From a checkpoint of a small transformer trained on Wikipedia: 7 heads of 64, a variant of Adam for these matrices.
MLP neurons of a small language model. Each row is named by its layer, matrix (down: output weights) and neuron, and shows model dimensions 149-297. Each number is 128 + 32 x the weight over its row's rms, rounded and kept within 0 to 255. Numbers have three digits each. A neuron's up and down rows have the sign that makes its largest values positive.
A block is one neuron, or neurons of one layer that tend to fire together. After each block is what it responds to, as a language model described it from the Wikipedia text at the highest values.

L7.down109:138076146134115116088097136155133128100154156153127124182147186140090164139089081141082094116149125111185127102119128188128174097136155154138122126106069187158144158100107131096173089099140084101119124157099135157090167123113090124113053044161203149132145072092118143144134136135134114164096100119150148126099140094102162109143133154156137112086098134094113141095128152119143150122156088115150091092115118157165096167097111180159177133119106098085
L7.down710:172168079153185111060138126150225128117138098158088159133095163148124136151133117153169181101143128151102092155147152092141157080103110114187095118131171172161131158142134082116184115157124162107173104146173145105086129096164121118060131039115145121142113130128169138113134152149108195147077114166135110121072109207101117108113129112108123155095096080186115178073097098167105098116112127119081157145126103155112138142172109160132114159118126117129
L7.down962:060193108129131138154105095131094141135187131192119111150159136124096164139078111131076159153120138129107099105155106150212112109108125143163168131107160099098058200137163181148093129140122098101104135123170097130165140182146153200142113161112174135118109106107121145105202125159093191105132153106114097126113143102098149069084138138112124160113152155092113128111178078172126111146135127138103111117132187193160111200108132096145144121091091173109
L7.down1035:140141108057167149086089140139061081137124075141097164150136112096135135116167174148142166124130154093191092175144147106114126099118164079142139131126154118154098086187093111167106090105094078162075160133199138097170156053076147150143120104101124104105109149084136182095228175142160102180098086125129171113164167134120194117135102148156124128120065161142115137131131109127156167069112137162056087115099149127132096137114165135128137189084095122099
Responds to: Fires on medal words (gold, silver, bronze) in sports results and on the dash in season spans like 1986–87 in stat tables, plus scattered year digits.

L7.down294:136155125108110097129140106145172084103108101118101148077121105132045109135142093136132130091147086136112069163155125134093116178151076132117153138115197100149140090100113164136099115146144173127051122035128081115111176168104124107146141147110122089194151106118165136163135101130112145176177116144105162111192127152163124130152109073113109157137158162073100134115201119085117106167083160093133099130100126151077135116089126133099121039091147112150
L7.down300:168157136099147092121147128123164153121092138093136169113133089168124148157125060125126146135124136129079094113115066135088104120192141170167173136120123112148145149145130150169110178134095126083112119116122136095113081112117125147083172123106098134176129117112068127095078088136068126107108206052096166094103108109175088151138120123121093187087184158128156148110178131141133080143102140139164118112138113132098131098121135089127111140092150126094
L7.down581:098179116086118088083168110090132129144106099148122077150141062109073139163085134042150060117121152141147168107108116116119125048106122132132168146124111148150116105168141119160146124120128201148162100109161134130099163109096114158133132136121117093164169123151139118130068164123096196089152152105150182129138136120126135124105105124167102171110160105058148121141098148141100055149132133153091104144094005152120158147063128176104091157096126161119
L7.down1163:130073103133112139127131125111083122131146108129119118137099110120122133102110127139123136151114073084122097169115160106143087122158116168090175127134104151112151076104140151199100152122176116092122133143173124152167098109095129111150111142114166156162148151146167096148189135095129104140102091085127131112138114078112070169137193128172153160146123148112148081138117151134140113225075174152088081135080080122149119060116112123154106137103143129145
Responds to: The final sub-word piece that completes a multi-token city, state or country name, e.g. Seatt-le, Budap-est, Connectic-ut, Mad-rid.

L7.down122:104115042108119118147152085136135133098159145132115123097117107119167167147140144093170130097137143149119143139168094128130127114099179103140153066166125130117079089172168147095078154148061112155170095130085138156150134137130141148158119042095097102124091159070170099123161169146169092192115138117080144124101123074127165161166064048123112135097100177113150111133048103138039108128121165075109145110073161179162197187017135065140140088151074148070
L7.down565:146135156188141166128108120060159155168131154199160115112128143125091132135098174119117098172090115143107065102135159126151120168161157070099054122139135149134152201168099148094078108121155130132166060131123060157161156147091136138155102126114104107145145103208120200155156126084150142114123191185122109169120096173139181083092112188102162121095082151157082163095107050070093144135156150110146116117120111043076138132190076144120167135097132122110
L7.down700:094094149111147119132105142161103106105143115138132137135133081123128198183160135144119144177157105086152108126129106087061145095185131111147155132138134087102115116168114146153111131120136141126138181152167105159168156113132142135136104131092108083169164119159193091112035160115113177153116148124104104113107226139124175073167140052086113157151151118130067070169156109078121084231130152137144133236137074137086098074102098101194157136117215107152
L7.down883:082193097134065166103148214071163129155158143207051125099135170136129149116088102101124141097082066123146120088094137119124150135140142181143129070158140113076123105115146123133109122101125058086165156048157142085111139085162119135178111098137083097167136163144104102135134100180089135176087098150140118155151152143122147165158150117161154148152118098128161120153110143102131163181137169165142060132079156115117099143076144053104101096106198117122
Responds to: Degree and approximation words placed before a quantity or extent, such as almost, nearly, about, over, less than, and most or highest; weaker on based (on) and table pipes.

L7.down35:110158092102091075106114111122097185120151085087104165124131164141049126176126098109142158136130044075175066112167168078123147129095127097123109143155153136148095141116084105174160120152173097210106077115138135109174172142135105140127103156138121150181211135152079117144095126141180126075139137122169113108117134161129166077089149171158117118104128106140144153094064121117113137188093171149104160058083080117126108125102139116071124140143175089181
L7.down744:150095135128123079135100097112109161089108172187168133157130117086095224105104148166170143137084134126140153177132112153145051112157092132065165105140133116145088149126078072082165113118102133181080086165145147091109164137147154124178128076127111117123144108141141171168081171107126127107155079139165122131162043139172134116124065159197124173064142111114163104147137086155163153150128127098153102096107046116079180115100117102078152175121113139155
L7.down770:107084119155118065110099128069141181116169110164116136104103139145161073106089141150100083079167097068159114167140150135077112132138089149137151152147095148162096094129057189069140158079138131181168174129123124111135108108115044126129135126101164091137204153103141125145156123099118104140084095145143101152120143104127215078148181113043144113133099166140072135056174123114111121098094121190160151129152119093122127119158169113157070137121098134156
L7.down858:088122132168106180173101146115090137084109113059107111093115120159146159158115188097136103120150082160126095116126164077115106068133155155180110136104173131134101151134113117147098150108149128135087121142144125144162134144175119106116082171122151139063148141140112161074071150120104127126101089177166123111112151129141102116127134153122102159099108138149112124131145217117186168114148138112198183110117125147089113160102158131107145090126124162094
Responds to: Second-piece tokens, often a lone "i", inside multi-token place and personal names in lists and tables, e.g. Ch-i-șinău, S-i-oux, Li-echtenstein.

L7.down400:072139117140101142090168099113154166099155131114175174119089134152113113103131162133106190157091164147164124140141128099126084138169134086076137130117096089126086082141113167145120089085114127120108101170158178162156154152172142100067120104171058145101185148163126128112126135050096141126086133216144153112120150125099175151164152106128137130128139104082117055153194142132123131079113093169070109143126080100160110082128122103121109090122175097104
L7.down630:091109125119149139137154124123159142105136106091117146096124120114145101119192128155074124154115151134119154107122187154103051111119066075191081116095085173153121128138096108125104089094113114162103168153116139191074184097147143114162105189143140132091132127094140121139141149089138140154081120083090138156063148102135168113114153079139149135136099172132117131127107114093137147171139124188142148147070136096158138185128122078155122100127113065125
L7.down898:076113114114132084119146168108094103089133150201137116141127096090148180152134108107067198140150159104192136146150135070101110084182111179128128140156139113145122092184171154121085120127102154103194155106116116115137120169110150068100108125153087121171099123080117148188133116130079137136093157174096141117136197153105135129122084080086158129121098103163119117147141118094176125118061070143109103147114167152148120132133115196068145122094159122143
L7.down983:154077136168108157106156124151100126128162133154166139123101148243114153117149133117128169153128137081132090129112169112165129090118099136150174129143147084104117130087129119114134145086165154130132097131142103194160140127137186154104080070096174107132180124119091126151153139077103101121136133164107085102126176120137092112100128081084125120165093129120078131174109086107162177129176076156107131084125076134149096061095127081155136172114164110169
Responds to: Tokens in football results and stats tables: competition names (Scottish Cup, Premier League, League Cup) and inner pieces of club names (Dundee, Dumbarton, Lokomotiva); also weak scattered mid-word pieces elsewhere.

L6.down804:188101099121111184081115083149141071064155195078132131121103095134053088162110095115149151150078137079098168151118126103063097135085130173120107102173067134116127160139075130151122168142091132095156171073115122110139079166112145148181125111057077133135127113173065112102157034141128130155192104101107133114155087122161127112137113135146109172166132155112109129095112113155123162095126187126163137170133102169074067102075174159173070088060078138100
L6.down911:130137157121124098076144118117107101127103137081138153134072084169086109158081112109098093101127188122109109127165123166115172130148083154121142143143147118130106071155151160137136141185085177138047117099112131112134139132122106114121109156134142111145115067084168134109126180132112173126104136192081148100140143086217114138159126150106146125106150133154057129127175134088102090091087128183111126192120108149109122128081164096135123151047215182172
Responds to: Final word pieces that complete country, city or club names, often in sports results or geography, such as Azerbai-jan, Qat-ar, Saudi Arab-ia, Lin-field.

L5.down166:095070082130151057108090081142057126138132150128183126143075085125120133153202118193136080148085128099099105127129112073111092145169108137162101130087157108175164144089126112091123143135149110154131118158103159147100134093120090155138188142115092146119145123167168137127162146127213163124142158166144077142157114108113151151181137171124113193145182129111115122131151098137152085104073156137124120170124159091177148169163133187105154131103126124150
L5.down203:136157082144171172087075199156129117092143138116152115091168118093161121136089089164182118122119089128173152101109129095071091157093110171125082145086130132119136075158092109131089121076103132126080065111171077088143058072086132147105137097173096118157173134108178071062124108165123104112110099114131195179105134131085123127119112125115162092093161169130176104092139171131122159160108097149064152057190152164130135157146149116175136144103136127095
L5.down316:130138090104100146128210158140153101207143105179109105094132154142102174170154125108129174109099129181155128139064123116163086116105165088110173142144098184096123127053123130111106122153128119084099048166158139096134112081150159142152101190125126188139098104117147102152140159195111126125165101110121117092067130102174136127067086118140114146075119104216161128182199153158164113154128154094105124182092194171079157068117161143099150126170096121147
L5.down351:122164116142085162171114157094161155144116182101097111113182111147090147117141167116073122192128139076167138123154133101176123131111107157101175191196074107193126113112136152143163081057103142150145112170130127215123118087096118125097101126129057089133105170094136134098152119136116139123169083186105128134155125165124095115102120107125204119203174129141095148103172172134175113109095090139122162100124069086152100155213120196153193156132147185098
L5.down838:156149163185158151150093167094049131152074147098116097126141179109122164178145127133131187108147126135155155104097098157176110111164157180053130172108140136106142125078112115180076108104106102109133098182083112136134134061134086098166127102107117089106154156099169110135091046122100123125096151142164074112091138110083155166119146090152138142149186084046175148097144134186181085136121116081091021147157089158069119150161071144147199132108169150099
L5.down928:155118111119133140078080117131142098139126116169157155094100140143121054158138089135154157159133134157105159123160139130166182110098169143150157178095108166131156141142139073095099129104126142121089154096153127000198123153130159145148186113168178091089127153091093164147141134145108110126158131153130179085120148170151141127120123124095166095079041135148149103158098126088134101111151137122146127135102149103072136152130100119155087062136123112148
L5.down1039:160130076160207121166129154068136178115127096105161160101112171081101135124122138121136137112171093112093075115078110105094134168088177148095125135113079105100069177062126097084108125121112067101186153170172061132124141161137125155100144115096154114123125121161068131170161130127125146137100111092124102112180064163099158092166197185142111140152157125166133076115142134073178084146101160147071164115101164179091122107122095155122128164084103134159
L5.down1121:117102131134165093111137114126101118107108121091041140068120159134158137134150117078108101111175078130108153103111101135117159150116165163151131119102145147121134167128174143157128183094125104169053152154114160172165203095142147146140169122126166114120192078182154100133140104198117087127107179115161129163098125088107173136100120188117150154084170118143134090183181133073150160174115146126096129150068105126059151077116166144130120073148108123198
Responds to: The digit 0 (sometimes 1–3) as a cell in sports statistics tables or match scores (e.g. "| 12 | 0 |", "0–0"), plus scattered weak mid-word fragments.

L5.down76:137073124137107136132135132107109145136122096115062124131125105116138105079124118133117094123128130141184102081122107125130141146192146141209161154146136134106098127110129180104134095185078092071094131124184155173079195166112164123134175150156141142108169159168133175097154106160115141120097139204105095088152187139164093171117111159170128119090184148119043131082131181126144151099194161116119164136166118233099070086156113122078089151122129142150
L5.down131:118129166114127130131131141096118115101136109156127082142120113099099102116149141166098169120172129089153164100158155115128067121065099124063117175154098136133108149164110109103141152144134076143147164114139133055125143103163133096199067135084182158121132107162101107110096106091118099144106136144110132129139097096118148090153145174066097141188107166095162100148111113124128177149110142124133120070099086138127154186126104133079055119106190133137
L5.down307:094151133112198119138145081154093167171159134013116131140132159105085078168047107130109133135097122098174157141129095089090138136082143084089210122128092119108066146090144116154144096130145105153182116131146150106118117107211116147102075124134138104098111123115110096128117099124117119155085098099131135102138160160127129124112096125156148110108126135076129193148157122151103133099134150125145170147182067160104132132099160148114150114160152184103
L5.down394:181200173104131092134095112183125133089086083121095144221121161157069128099060109115110172134105144130079132081156131073119110114074133142123142142125044166161073169173148121163097058105169094156111152127108164128166111112136111108100096067104153159133119104126127110146134183159170134103092116107119116107118133134146187114141107152186068167123131135104087127075124142127139075143129118152140150099170105134154093106098128105062152090161133167114
L5.down399:106115166084131091100130164127135117084156132104115137151124082180122067133155128142098112111135134113150157088104142157105138113082081132142147146176116173189094156125109137086154092146107107111043144109116178116145156134131106150049175145180157111108122117144123108200086116115147154105098128125142168090145138115173094174108136129142092079122169100156153096125114131105122154159202121091128097153099123115109151104096135126090173102135132144125
L5.down545:150168123144139117158104069144150140163138114108203120142112151154122128156193109213149122166122217170092147131111112111150160091108138181088143214127102151137116145166127086189139134121084147107202085172096138159147145103186094113123156099169134119150127118134117090110104110118103089118133121172102170118108116142130122116189112140118103169122122087147142128120125156086171090137119165161133172138123115116087146105105123142131092126097134146152
L5.down750:115164074132138087084131136159116154074131165109113115159128139127128125123100075098160076179121139076125137160099120068140146131116150093053081163162161149076147121159128172175148151099107157158125208187098148104206131100167134170155133061156133082136115136132118073137130124143146110144115072089102085142184101103111087104145098110147115143154198158109118144098136182161093096155091112084107133117114124138161079141135092138072125201105149122169
L5.down1188:106083065079135131116132163121115118134148088160145192171121109070154101146127139098121111111167117121155199101088155090140105100118152138096122128089150146108114183129088102152147134162140114094098050133111163167173111122222207158141103075135134162109165118086105110081148117061114125084144102109092205114089144041137123139154188182132153138147110146090192096120147105117153094185102094113131096100112096118144155099145103146138131168093110120149
Responds to: Final subword pieces that complete a name or place word, especially -ia endings (Saudi Arabia, Talia, Mattia), Denmark, New York.

L5.down127:136119114156108105189146161100164078118133063093077122106123106108104138144053128144110140113045086124132129119090185128095160144137113113156125144109145206130100115176115125129094101123161161125132107111041083107170127079186163200131104099124108144151098119116139152147117150156152097174125186101138154146086170172150168151177157102106074126131188127190125113124097172157111157146126111110121132127141179122087138171181122189102143087154066071147
L5.down222:172169117157093161101122097088078120200183189141142147158128150160165086087126071190170102127071124092136178171144113098125075141102197151137141144130156110153150145164142107117112062110112158104158145160122095169149108162183099123116131191107089137130116135163144109123096145138137078041096095103145118143070092133128120146091062112132143153122087133106162181152147171136152175070155174132082127165159185129115070137134084149158085120135128157104
L5.down542:141119117160180176126185169141144040122137138122097095145123133150047089136123111116112137125148132149169145179090120138129115134100161132141146152137177103146157072113124165111112098138129140108175118116170133127127115132090128131122067117119085100160153106100194124096074128158030116060112088087119138148088120128099115120169148136131088096134100177109152178126089166107144113176134155144146092197161117151137143091203096094113132133104130115138
L5.down679:111068125119138196115147159106103130164137125182135109062116157133130108111165087112122120170097093142133110133125131157112069178093088104127100191175152153173101135121079086124137114115103145085148207153127105138169118087215141149096127104120092160113141105118150134176124152151176087126138114140097072102159149124094112139201152156127140107098076142132123106149142128131124112094092154176132149141142187136070074185198096118168162157113175158154
L5.down844:114115106109147121132093119151116064127141161159142063070132098172139155172108123086185137215156069114112109145110137115088178111184150101155184080136137155118128144166144116079166201111123175119120087111124122118155131124174105103138193097087154099121202124097174107164068114185124095108074111146102129182136129119113113182139126111132128160109096122117128141093212150118158144111165116087103150133087093160159092131147090104117170123080149177131
L5.down988:114148148090193095116072179109142135134110074157152167093153097167145060161167119136069195159165142175125081112095150123122119178111132091162149099100114128151112151098175121138171125097160085193154100124131162159143128132121152162125101110126148097124178143143101132058127124145144178101138148139131158119090138134193139158113118205143123096076145172153147068121112086159212177124129106157111144143142170136157153144094134115163159142139137157087
L5.down1132:144155099164059077009134088119119082139126143111098143133129159084145104134175164135099120091123149117174131098149099131142121175120157094144112128082107220080080139126099127119125081127127100164115178163070122062137101104178140105156096163170140131159077180103128076108157178174162159166129122099139106100140106096100102108113131135162088130120100099107102160123077137126120072136211195171128062191148127128147177128121144115079162120122103110203
L5.down1163:094144164125096152137144177048076135141078123091133140146114058110121119131166147169192119061137119093143063151119155071116183167127129146154119123119136143122145116086178131117149112096112203133054168124113103103179134039152121072195138115164128129109154087125144153119104095111167142178169102096169158143116133097139138142137198139195088144150115119192176112115139105134176109101125108185063124140129131074117095066137150116113066163096135099154
Responds to: Tokens in football and other sports biographies and stat tables: the verb played (who played as a forward), dash cells in career tables, League, Cup, goals, appearances.

L5.down79:078112109077148151094151066072141180097140141097147123111076191126089114148165063107092145134106130146093141163142107147128161135095092072129144111125128082149147112080176105152116147168150077127162126146105067096068147092166184140108112101138157141136207167175114164128118135082112116095192076085126127136132132108130151172139092120148084163088096149101125023129132105090114125186146131113145066136138081103128156137160149082102128154134087124087
L5.down177:150168087161155171099138167141188153110072120186119129138146097132146130181168122129130155149156120144160152145147164111118144111064168151089129156101152132134142103163134096181113167098091128104119123134134130118194058152169141130128101109087118144174092134091052141104072146211103124090209145124077130127165102117056213141151136065165112175078115188124164128127093127123095150111048134075094120106124074148144120151106160169078144168048156101201
L5.down305:170140114139176106135135158186111099087153100160143108191109187124121124142129092150103110166083156139128178142141132109120099167061140065107126082136145124087109105132109129069114170076123072149121127105109123072131100121109103129110181105131140170089092145126184106082127204105119135121111097136173151120106102096163118096075172129170130145123105209068152058128009088127148079106190146117126149081184205133173196116114122119180137148113118107117
L5.down312:137094104164098101116147129177140213078197152127151150138157174142097124131182099147153143110127056144125143137079074118104069083122123157169111137136136092158138150179112116157172127131131133124102129140148123123145124109135164160121163076137087103171172180128062128099113148149157141096117141185134200072164142123068154185099158187134152157111162108117106143112110077091108127133114174122092123186137118148148098116107132107110060107159075107129
L5.down321:151102111124155180122123175175138163119081038146147113150079172106084133110145081079158167149122124172162092080139083106135111087157149160129079105111227121100117138120145109168128090126101098154165049114097123128133109141125131177144136154102172148148181193180155138171133146092160190110129088165072127147110148114047146144130103140122154073167149115115128084131130114118136108118140165173162092089091129181125170143095172127127145102183155084097
L5.down428:160101041117122059166157129083108149136115093124073112103145144190144107119146154071169137111108145101159138196154145163108128151119162134123078091099098132074169141106131167109053081085126149146118085161161122159099115212091147129088065112142131115190157213142111136113109150136103084125209133113179137119100140126156139059114158098143122178133129081185145115104122145168134147181136131130144130127177095144147115117122117091120124125103141148153
L5.down613:139093105102116185128131128177156106171099155137158143145120113094150132148169122075106122089135114127088103149169053137116110142161034161144149153142109133135105135065093095167129136103164203182166154150132104177102138110104091132117123078131121119080116091104156166111090104094142077135075156156106152181137128079087050104178123136110145160124106105160083150147137095112121105125101149137175115121139088094146101148136103142120091179135150125168
L5.down1075:129079125102074125087146084136095127142154143105115143135114179102170143108063128185145103085064061105118190169172129156160091115129170115128152180097190124154130160141090167146196068151114094153140095132095120129168097121073084079154133114116085162182092139147165156162158186098125158114115099110152086122100143178150080095094148160136089123108193087103129093108127144186108095128158113153162155085222190113130077111138107119089110099187153123144
Responds to: Single-vowel word pieces, mostly i or u, that continue a split-up word, usually a foreign personal or place name in lists and tables, e.g. Ab-u, W-u, Merap-i.

L6.down357:132096205106114122138131183178081087144069129104086118127121143131073162153104034132116121127073134149106113083165140055114071128205156084115155113133084154176136170113107153139167096105145078134129128169141115092164105107173154114103138125102124135104130174104168134134212138100131100180143128108087103140082160096141152091090113063146166176092124153110141192139097119077118149102080148162137100123124128157153125140116150196131139080105089105169
L6.down798:126100158148151081163136178175070121103092172115108094127084132133140079076123140144101116118128134128162088124147159079108123129088114078122110152136109126123104180119129138149111038129149158085073113171123079132108116084096133108135119102136155130146098161120105101115172081165136020081084148170145097091084086082109137121066135128141110096149113162126164119128158136185164157133067142102171096098111143106114119160132121179123144127117122124110
Responds to: Adverbs and adverb endings of degree or manner, chiefly well as in well-known, very well, as well as, plus -ly and much.

L6.down602:114133164131105119166174114131064147094146124156134154117180144158153176069079106147174175112148061127147129127140077154194098135119128120109154120161136132107159130103141087106123139168117111083123156098142122139158146149136143118087119100171067153083106168143116135119106131139149120085126046112102100195160070173123089084125125168167108191106087165087186105141095055126136121166080127163102158187177140083116166097176108112130095131146098114132
L6.down1009:129168132090096124080099173132143070120131095135164116096157131098148088142134138090130077124055137069154130137073137129143155069106124158136131106109180130186125058118126062106104112150119122108117076100100074107078131075106103113067223136145107119165093066116070171202143097082116127121076132143140157130120151121111148057094168125107082170109170127174129055178121073145156174151136142138145168169097154092087107190073142137097146085132165156140
Responds to: Word-piece fragments inside longer split words, most strongly the pi or i of piece/pieces (masterpiece, altarpiece), also the u in puberty and Portuguese.

L5.down229:078181173104165167129185104127138128107091173110136131105135105128109084119172058156149142162195134145118106123105186181086092156132062152094084151165092084121168180159078145112105127151117147120135147134147087139130096147126093141076149134159099101099149160110121086106123100119193079131131083107163196132059114083139170113139087138077126149184115162162068122134165092184168170114072162158128165144074140156126127106128215138168108167153097090177
L5.down275:157197104123167107141158115104158116085141137135148173099141169161131073076065105138123108125109111177116123109061210095105199143168135082167126096155165180131081113112120100152168117120139073080126140118186138134121089118144043112161165090114114143158075121131104125135208162199096102106177153086124138073141149135151118081103165120115094165120159136142131136165088127088094103085129122164106110172127125126137159114089090131155148120135129092086
L5.down455:108107114118131130150131134125109129196109095155205148157108255132119105060126133067180083158135135145187081141167108100154137103162105131101140113103103136151089144078123131141113096146137147165138133086096138086126129175168069082128174169146110152138150116119126162150145115154140093124123103128119125175135145081147137170103073115094101115084107153145168102158089156109135096029065155185145072118149139074066134102129082145164152119188166083074
L5.down557:182155127164113149194087066152159123106087117105153088132109148156204088176099176151177113128099147142162107108166120152133162144121158126123135142084095171130130142163112130152101156138106129146138176131111136089062108131122176150100131088115064174150100115097099126111104146128162138180116131119160177167134112029151127111149131100123152083141157137108096095148071139146114119132152067185117121112118091121117169081119095096125127123085154099131
L5.down654:132122174111121070109098112142130145157160110141114134149110121103045130093121187128150168110143185180137162127130138169126160147177131146143107148084136138150172114164209156160180152145137130117192169149099118142116150137134134199123142154075103126134149131127155104155109124104116168154130109096147108090124191167097159162117114103088117120170110132075098128090158118094164156122171079140117158155136125098130150125099133117126106197180169128122
L5.down927:156103179068069160191077030161151113139154134121132189100135086106097127143101151103091141197153126131163116197110109193132106134127136113121194150182158114133126141131123110128159124149132068175136129123101101102162111180140124157154099118124111112154104118148116198097113174131190180182121127140191099070150075051154049172125121170084070099075142124154163094111147137083115102081165172110079111144163090156125114111127171152104077129126120118158
L5.down942:119156062135138166119124088163165116129084086141134107077105136121113165077077169173125108192110168130107152097119108177084135168153172102159152137186114101126126129181132108136159174130181156147116126128129156109111160135132098169111108187140151115150075121195168094098132105163116121111138196094139102152097148124084169165138094127103141132109121155120106115146179122125045127163165131114095091141146130165167121083145148118117058106191148101143
L5.down1033:156115130107148132139164149097133120101114147141150148134155110093086106086082137110121109125105129151086167086110172108147163102083159179164183089149130157090076120102170179099066145142133167140111152100185133154148140142106110138125139156168168135126133126124153176116114120159117068138211110097121186106137121130092126048130074138139119171114127101138141119126151080140164116103090088134086120139113185122106117121156126186083180116141094133194
Responds to: Final word of sports competition and organization names, mostly final, Cup, round, League, playoffs; weaker on institution names and word-ending pieces like -ual, -ord.

L6.down972:156139174192170190147120143114143045045131203161098110138122089122176103172174111147060174151100135085130152135123165067131138168083141086102114127089129166149131096092094163156149186117153033122099128148101123081103179100122106090156166106102099127123084091088110140136111099155142102144143161147176152102096124087088171114167150062107149136098118119136117126143112178105128155114086201169122101102164155122091168105128061091115157119108093117085
L6.down1208:142153080166185104172106112073114099103139132133163109144118103159165133140123107114086070170150128103128114141064133126161130161092181157081115133103061082112088182190184113147102159077162065162091138114104145094118171141164171115181154103098139137133080092076136113083109105082119133131116153143138131102153127114154165073141110142106082114126114169089143137141202106146149150127154108145116057114150115087125132115106124132096103091154101132138
Responds to: Single digit tokens, often the last digit of a multi-digit number, in tables, election and attendance figures, and coordinates (8,106; 30.9484033).

L5.down98:178198157134113094117134129105131166095114107090156089179134057117167108128139160082120195195121101203198152057133104148151173101151102132138106131149145122091168166165199120095138174165125097085103121199179163100120081111134176151154128140184121124088149145100078076158150096159140160109147108103154184121160119166113081151110161124124042141184112065137094163131174101101133162120118109084105199178103145128106133148124137111152117139085153121138
L5.down112:086127099127160110106198081107154153195148151098156130159093125110110168120080147172157176145106141135099141211102113186188123137104179148069145191190119149083117164156091121146142160140158147131140148072137137117105111198138143133107158155071151175192029112094135129155128133119102166087158129140104115121076072133147106085107114098106146100096142173153105100079136126105112120110173148139122149134114063107111091152120106196142113118068126150076
L5.down132:166094142132098104125138066119133211105156142059125098172103103155125127111091167189149099159081143098138116148134132099091138151125136138087110134136116108137139140132143094048132077111142144077158105123167059079047165069144154158190058094050111104125176132093197152122108114157099133139123092123143100174115148119124076124126155103165079115214163109119135158148149092091098170162139164168086144120145092096167171108122134081120125134100058075160
L5.down390:159131152137118128149141108100109038153103143156072172166148182170120099133094117071198138056158076149120127124130087090124164138155137115108129021186144107138147218144134110189119107100149098134140138073095142207156112104110134148110145120125144115156098134132137120133117040171136130140119169141142102154154125131123091144147129164127150096108187126085161124109132111072105151148065112119204120138111063129131114098109150140105053143091138087177
L5.down481:081094085163133126109149142171148180125113092099113121148117087158116128087156151130164167118138168183146136108129150142155115084071190139076075130138114121237099110092129169085085142162175087123131144126161063128134185158102157137098082111148133121100210172197111141151120090164120081158092112140187117119106172158171174142119112128146144144125109097141106129159149168161086120102160154156134108149127134158197146141073106141169057187125140160182
L5.down616:089074148089129137107092110158147149109156134111117155058107165060107143127133145122104087147113097135115147102060143117105147095068076114167106048121105106156180144112034051132090121084127171131134121160101074087130142179116102146106133162102155153078173091168112101136119091110135143138131172131179169139183110189086158157180173143142130113170118092102148165133146140149091115133149115100138184131147146133115135144148115146111146158041098111169
L5.down925:122125142084106159166176064095139144123143190095112115148173193120139166135098089156118101081103131180146120089193152140139115102130152170170130136128118143152181166186156137113143121091173165097161101120130134154165141123120104135129139113124063112173137122127159094118088149091165070110101163134163075115121142151070121102134151153098107117148096117126171163096081100138127120060171137143138158141140055179106077140137166118113106052141154178132
L5.down1215:098100125151169120123064191116134058067142113213072116150138122199130098087104117103070110178108127102165093149147079156126106163198082138156141086074172105155059142111095145140129138241081103098117109199157159106151097183110117115109106128105104111176122123136147105161151110108146124144167053133114096111117089122139133108108143181140166097129086116144117133145108129200168166150142139135164118154128154142165145160119078152117095124026100122135
Responds to: Middle or final pieces of a split word that expect a suffix, such as quick(ly), slight(ly), thick(ening), high(ly), and degree nouns after "the" like rest, level, power.